config.toml
d_mlp = 1344
norm = "rmsnorm"
norm_eps = 1e-05
positions = "rope"
rope_base = 10000.0
qk_norm = false
attn_scale = 0.125
parallel_block = false
init_std_up = 0.0189
init_std_down = 0.0
optimizer = "adamw"
lr_mult_up = 1.43
lr_head = 0.007
schedule = "cos"
batch_tokens = 131072
MLP neurons of a small language model. Each row is named by its layer, matrix (down: output weights) and neuron, and shows model dimensions 80-271. Each number is 128 + 24 x the weight over its row's rms, rounded and kept within 0 to 255. Numbers have three digits each. A neuron's up and down rows have the sign that makes its largest values positive.
After each neuron's rows, "fires before" lists the tokens most often just after its 100 highest values on Wikipedia text that the model never trained on.

L7.down1118:142139111135151118142115124128124120175129123142116169126133135124113135123098168135151165117146131137130163116125123126127106100108130128120145120141138128124081122142143113144111142124114099130113138122156098108123123145115126122134110128127104154121111137111124137149150116144149146105132135121095135129127117139134133138143126116132105124116110138119145130122130152114126139133140125145143127123113110135143124137113109134138118124114133130142139117151128134114115109111156154142144131100110116128118163115129105082121143125170146112110121108000124126142137147125137114136
fires before: "| ", "- ", "=="

L3.down62:130096120138134121144139153145108130178145115086131089135094158118151166118135137124134121113147103167140108125122108129116096145136125113143104135136109153123196141101140108142147109093126125138124107111126164129128114122133130140131098165100115112115098109132184125133147127136130154156107140100124121103128134141136136109131130088132166133175135139119118142113119096127126143120104120136125117123125131134141110098120129152141112153138170115161144129152118175107140144117121126112113139137148087102105145129138122130124150112093148136135116106000144145133118120116111130126
fires before: "\n\n", "\n"

L3.down248:126119159147140137100119146138130158221164113089127128128115168109107160146125129164106122142134126164135109118146122107132114129127126138135113105132148173099152133124143118165146099104129112150114119126132140102126152133151142127147138109100123103117117155128133115146118135122114122158104134120110131130145148165155142135157114085138151144176148169092111122133110103157153140123129124118156141126111115126115104097108118112134134136102129101134111126156103151125156136115118109090116137126124088134107177129097117124113158136102147117127134103011127146148120127092121115085
fires before: "\n\n", "\n"

L7.down1311:112145073113117183109159136123163087190148155120155095134119147113148114159101108127089097102118117131124120132163131108128075105101160096082129167139133127172142164147104087104109119112078127123122127154144102117136129093102175139131143146129169131117126114145169092142125127115147134151098159114136111129137110119132165094151159113174107101118144153163116123133108107129128128140114118147075103086111094130103152132134181132123113184129114112102103115143136161153146104113102130142106143116097155123140111149122124114143091111143153108088095088128109121136119122114109137114
fires before: "s ", ", ", "\n        "

L3.down493:151139109118173113181102173126177155125128134145135120092112114139102151078133151112151150122115129141100113121120158130148106164115125124082122130148102140141157128094154078134129122150153188104180132092101158158122144128115123108117035127106155125137096107146128137138137130118094111135154157113140146131096121107082148096100166110162139114154120162148150135096136128111129111174114130165130146152118066154121103115151119142165156137119150139077166146096101156153099110110141116112153132149115120154106107128131121090157144132163114145121162175015142100145142085140128110134
fires before: ", ", ". ", ".", "; ", ") "

L3.down1213:134122148103128148134144124087119110112128155155132148097159118132129128204107122120137093154175089149117076122137122113109129097133166114147125149109072084122145122146121088149113140109129114122079159139095138109137084165151097161107104165149076118142119122149180110172126116107153166126142103050135098091130100109086133113154103122145128118119162121133112098119095137128113120132117139109129144103165123136131106129117144141165169124146113132122227142160097140087102136165093115134104124131126135123098132141148127153067140106141142126112131125088146154159124089135125156125
fires before: ", ", ". ", ".", "; ", "–", ") "

L3.down1055:136116126112096128151114110128133131166154112120125117124126125115152103129137125133106115131130128184124132152129127095181082103165140133124122164131116115134147133095143097155130106122141133122127112119144137117125137089115136137106096135130119102098096109100158169107070118113117155160150120120124105131108158110165159122127133119133118112134112135118119109093116115133112134152122112133137099149129141128117087109117121138149137151102160146142105143102097130155148127133102141122203142093158129145106130109106138116152111165150147161131148122006115130174130093122122081112
fires before: "\n\n", "\n", "/ "

L3.down404:147114160153097152161095111141148111140131154120107137111138125092156141110123108138139134104159121101098116134101144109126131134115127151093128157131128114109118151120108141117097117113116106174144168129184104145095112083107133115128122136097117094145127123154116106114140127151155153161108128065131089156117134143106100160110125114145146133131067116173137138102137176123092135125122133124124119112119139152142111136111099122120151139145144172107151128124186151130094158155141100112134099122131162151086137140123119143085156112132154145125115147134106177166100125128109164140
fires before: ", ", ". ", "s ", "\n  ", "-"

L3.down103:148092115138132177117082127083152104116135146098121169106134111167104127150161105096134108126151123149132152085095092147104151118108161143119140147135095096129131125130147083091133106109119144141124140125114147087110085158110136103133097150104128085112093114147145122172114107155165108120135105091122115151150094106088124131129093118135076119126129168145107152152138099104140109117119118117078108104160103049115151122115149133132088149136138121084151112120094176150099114121157141093055136124112138123125101099108086117112149168139110106114108112062131148090127071103088165124
fires before: ", ", ". ", ".", "'"

L7.down787:117164186109136130122105102115130148089119108108159135108101126127133122132109122128134156152110103092087125089110095137130130105142174146126115126110182123082114083129138129112183127132139154147126131129135138154120146120098106177072134117111128130090096149128155118084107080128162142109132101128076129105094097150164141100140116169113161099140141121135133130084127130123138113105108092099125116129145144117152169129138113107132143133125185115096121138145150122137155109098113142107197123112139123114118111083127148162123136108119117099157104108144143138124111126126127115117
fires before: "| ", ". ", "\n"

L5.down718:101132096091131131106128096124132139156130143127148116141146117166131101143136117091113141108120138132115126154083129087095127132105145147104111115150140093125120106131149130109104098144113125111116132114160156116145107155124124139094130131151103108164129113143155159125141090119124102078083173122157153110121149089163087180114167099109157147111113123113135184158113138147098124165112136132114083111119157119112091139119133199075107124082151149136152108159165148142122175133144103160112104115138151157109178147096134116099104140195131143112129089075119182110122104115177120120
fires before: "| ", "|", "0 ", "1 ", "—; ", "202"

L7.down1086:155093128132081136120143131111143141148126142152130144142144131152174101142075143124135141116140118148123126104093150112105102144110130149126124128103114118103112125109135106179139090121131133144123124092157114144118110135103133155076148148084118065140113148132166156108146118116133133137123166074136125175090106184130164131101133148111114131152087167137163138097131142182102135105140127133163118117081129155122115123156111109142140160096167153076149094137176164108130139128177129165153140069148133138142132132125109107148064109134143123122134124079154136151158136121146132111
fires before: "| ", "==", "|", ": ", "\n"

L3.down175:126127144167110088122068149120127109091124094144130088116102128119149131137149110070101172130125115147137124127129087113134095146128143149116169155136112115110110104109142164117109118156115144091146112102087137122117135084103117188122145125144137114117127092096157089128136152127144111151165163082147143132105148127128110075147148134133101149128109077121143151146139120114114112161138153128109130147125088127138155135157109122137157096095117164115143157091140108120127166098120100161133121119108103115077143131126136087138119145151110107105130129074129133140141110150135120113
fires before: ", ", ". ", ".", "ul ", "'", "|"

L3.down1303:158130144119088153092111130092132152106134123133121142144152134133126101119167105130131120069178142129101065080173120117132124153141088113132109147142131117124168152121093125136077094123131154117144106112129136134116128105098135137132131145134102081128088135126131093177155113162142173117093152120143121140095125125069128084111150124102145109119126125130179143143132146129144136157097123114114125151149100118163170100141139128158162141129165150118162129124125074074115129123134098089161089138101059126129139096133102065139114143137135142113120109051114111150144111147161105153
fires before: ", ", ". ", ".", "=="

L3.down737:141099140118106154101087132112144121130139150174130179120151103159132131111107127104129095088150077158098111120130155109150114107115136165133154136153106137164142132136094122136110130128121125140153137135121107150081094169155127100109093098112140115137126143137156155124140126137150174087124090124126126142121140089088158109140070111114090109137122144131143126159098140134092107153109144135103143145106146115146161117116141136139172141135144131074188072139155117114149102144131134097122126092111145126046120129155102117090118084148149064104109151126129137111138095126120147150
fires before: ", ", ". ", "and ", "'", ".", "of "

L5.down919:128130132128166085155138108138079137137172153159145167150131151135116127121113139113139150114124142151134099161129118112155157126140119175141086127139115092152127078157177127145096142119108131159126160098122130134142093084079140154150152098104129136145104116136126089112121119139155164092115081063120114141117162128113093125111086133112154136154115119115098153138113173102121130120131151080102131157118165091162115125098136155088110146107118122133086126135110124124083098132084113124135110123121132121121133118132096101131114105130130137136109177115186152145118138151096125093
fires before: ", ", ". ", ".", "s", "9", ") "

L5.down165:138130120108141172129117134139132121168080142156183127088155136129130119174098176127111097145140124154132130068143135137091124089130126095123162132113126093117095106125092089136108168121125137107139158155134104100148116132130125162162117123143120148132120112112128126164142139138138146188089125088154098113100092137081117110152155093135169085112177126132104131104138104167142113135121165129106138136118137114169128130074122138134130154128130121135198083146079116121088139156120083109149111148090160126154169112111147154093133162134109151133146106124069133113097108114150152113
fires before: ", ", "\n", ". ", ".", "\n\n", ") "

L3.down542:155135084150094188179123117101140163111122180113133115143137108133105145175136140113109130114152121141115114127116132114157172145100120147141111105130135148160130138115165159163073139104139145116143126073128129146155131172165151140089121115092159143123138108132125134172155107091106108112100172166108139136155131125112122152114104113165130149092097162136125106118168158149135111135132151111103128121088140167110140117135143131103150148131153141097106138101164168130129121115144156142109126095130133120111131160114126138107109092151138079103155134066102102137126107156138129093
fires before: ": ", ", ", "\n\n", ") ", "\n  "

L7.down984:148110161086138143116125141125131112155125143112150112109149128137127101132116174147095122086109147162124160109150147104128131129121131119134126135116136140132128132149140122134130109132085145120102110140136133105119097113192128159159095160137135143077100147117130150139158153113111119127131148123158157123135081130111167135119073137143088121124096097124143165132115110119139130092129162161122131119125114092153122119099148129086114147177131151144145103107179113122135122119088105143131114096131119125146142152145187117132136135113195123136113110000117127128085156090121137123
fires before: "\n", "\n\n"

L3.down51:109135168150150097101098130117137162151131097059095140162114124146138158094114077146111142103099120139130100151137160117122117138144092096112119117103103155134117111132142087178091119109130173166117127154171127133132133094145106148159127151092133103112169150141102114082161104148106111138120124140137144119140081159124126124142148163128149166167115153121111123100102137102150138105113127163145124138117127128143091100133157142116118142140141103131130117110123090094152152110136105114155147165139166146145105121099117113147142113101140118104130164039102151155151136147101121099
fires before: "| ", "\n", "(", "and "

L3.down548:147168141103137121178116142140146156138130180129167148144089137151166138112148130100166150149100115132069140104153153103173121121123118132081101149113150150128122108101171108147116135114086105109166140123136127129078120120127127129093126138119121113176111170107107164149133153122159134099123122070131088099109120131122165134129139125133104109164116137158148134072110136110086142125146118116121127140126128106182134122111108163104154133123153109099156141131137141140101158141157165101152186131101163114063102132091106123159157149156156093116140129099149149174119117107124164126
fires before: ". ", ", ", "\n  ", ".", "\n\n", "'"

L3.down1177:120157132131114157108128106108104143151150095106135098160175136167136108137159122121158138132129132131090136110089089096112107129136101117102129122133126134125175109128128114098146133097097109155124136106125173131127151093122142146089128106143163137147129120139136110137127152113148156109079127155116144070133158146183141120155133080157149147162127156135094120132094118100162130133116117145115100115113159156146094158092140156112126137125114126163115112170098129116144125129112140107112132135128107096113142149121121149084160134117160114128125106063100141155122094108151137137
fires before: "\n\n"

L3.down77:116149138098164190160134127112131129114114144123127116145124138108122115126153140132135124126136136152107087083122152114170131121104136133089116163095118135136145104119135134152090125145133129122172162092125121152124123114132150169111126113090132108114106089103171098123131112102111156102120176087140115121110114126088158065126136096112136150139117163158105153123140121094148133164121132149148126125128087120137107118115117109159173121098130109068159163112079126144144143116141104080126159168120102137141145152091110093128161105160151149104118156122121096153145129109148130121
fires before: ", ", ". ", ".", ") ", "; ", "\n"

L7.down441:155142097108091097129104096162105145097140148146124134109131118142150100128158151124141106150105134146118071123146082152107102123149150117118112144154145132142129129117140145128140106103165130157156176125128131143111110134150151137139136106133129176092110125127106124118119121127132090167125157147135099114112151095196153153126133132119172139137092129149109118120126138101142109137118095127142155119140126093139169099107115105138128097133135135106127105150095110110123120140176155137136112111097099177092117123122130141120107104141120155171123154060113099096141108125138132128
fires before: "| ", ".", "1 ", "|", "4 ", "–"

L7.down44:127148123085125122166133103102101104110083116126135137168136130132120161111103172127147125141072130189112102153119108137142123132138138168112094136096158176172152110152117135144157139142187124133095174090135133143090124149113125133098146098139123132105137141099107084110130085124145146133080098128137111091149152142152140141144131130093142133141069126126114089115143148107113113203131129136101113147134157139165166148140146099118164118129128148064065166134189162115129145125121126145167123138115103152143119112108152102141137103130153127148141160129134108087115124189158151136
fires before: ", ", "| ", "\n", "- ", ") ", "–"

L3.down1021:146142127112141125163104164084113152130090161115118102129131119104144148080096127139106155105150126155134106129095121140178113117070157138107109145152098147101154122119129102132102117175162161130130100092109129149163122150108115153129076113086146084150113077156147112150185115105102152159130154078165176082110131117133123080119167141112130125166150128146104120103091145130132131131165136122107125135170091116121125107113106145138145136090098152113133094125084126138100172105117125075123164167115163121070156127127126074101166138146143104114159129065099142133165114155106160141
fires before: ", ", ". ", "==", ".", "; ", "' "

L5.down973:117117153127087147190093120152124095090150147137170091131140115157122092138114130146180138118144143145078142118121131167141093118144141097123147138129121138139130102107121117148149093110102121140113128107151077133131146137133138126112117140110204110132109123147095150135114100133143117112126137085128101148131107170116128113105102143124129073142183144135157171103112152145134164149146109169120102148088097137102126115133151139127105198138121110095125132141133152143135116114128142156090116121121165126108117127146143110145111135168180154128130119137092132183111102103106121107
fires before: "\n", "|", "| "

L3.down1311:120082135086146132138133139104163173087141081124150110129154133160162153145116159128175133164098099128107096141153137150126140096121118118135141154122170124159178113144134103105098118125127118110122147159094117175142132104098114092121102061118124071111147109137140138139160092122105177149104148151127107118135117117109106100113111107139114092139175173109126154157074127154151139143124148140120110137135123102134138140087159116173142138107096123150148113160104141131138122145104099118130126177102144134094119147088112133123103127123153092088142121074082131112153107082158144134
fires before: ", ", ". ", "ologist", "-", ": ", "'"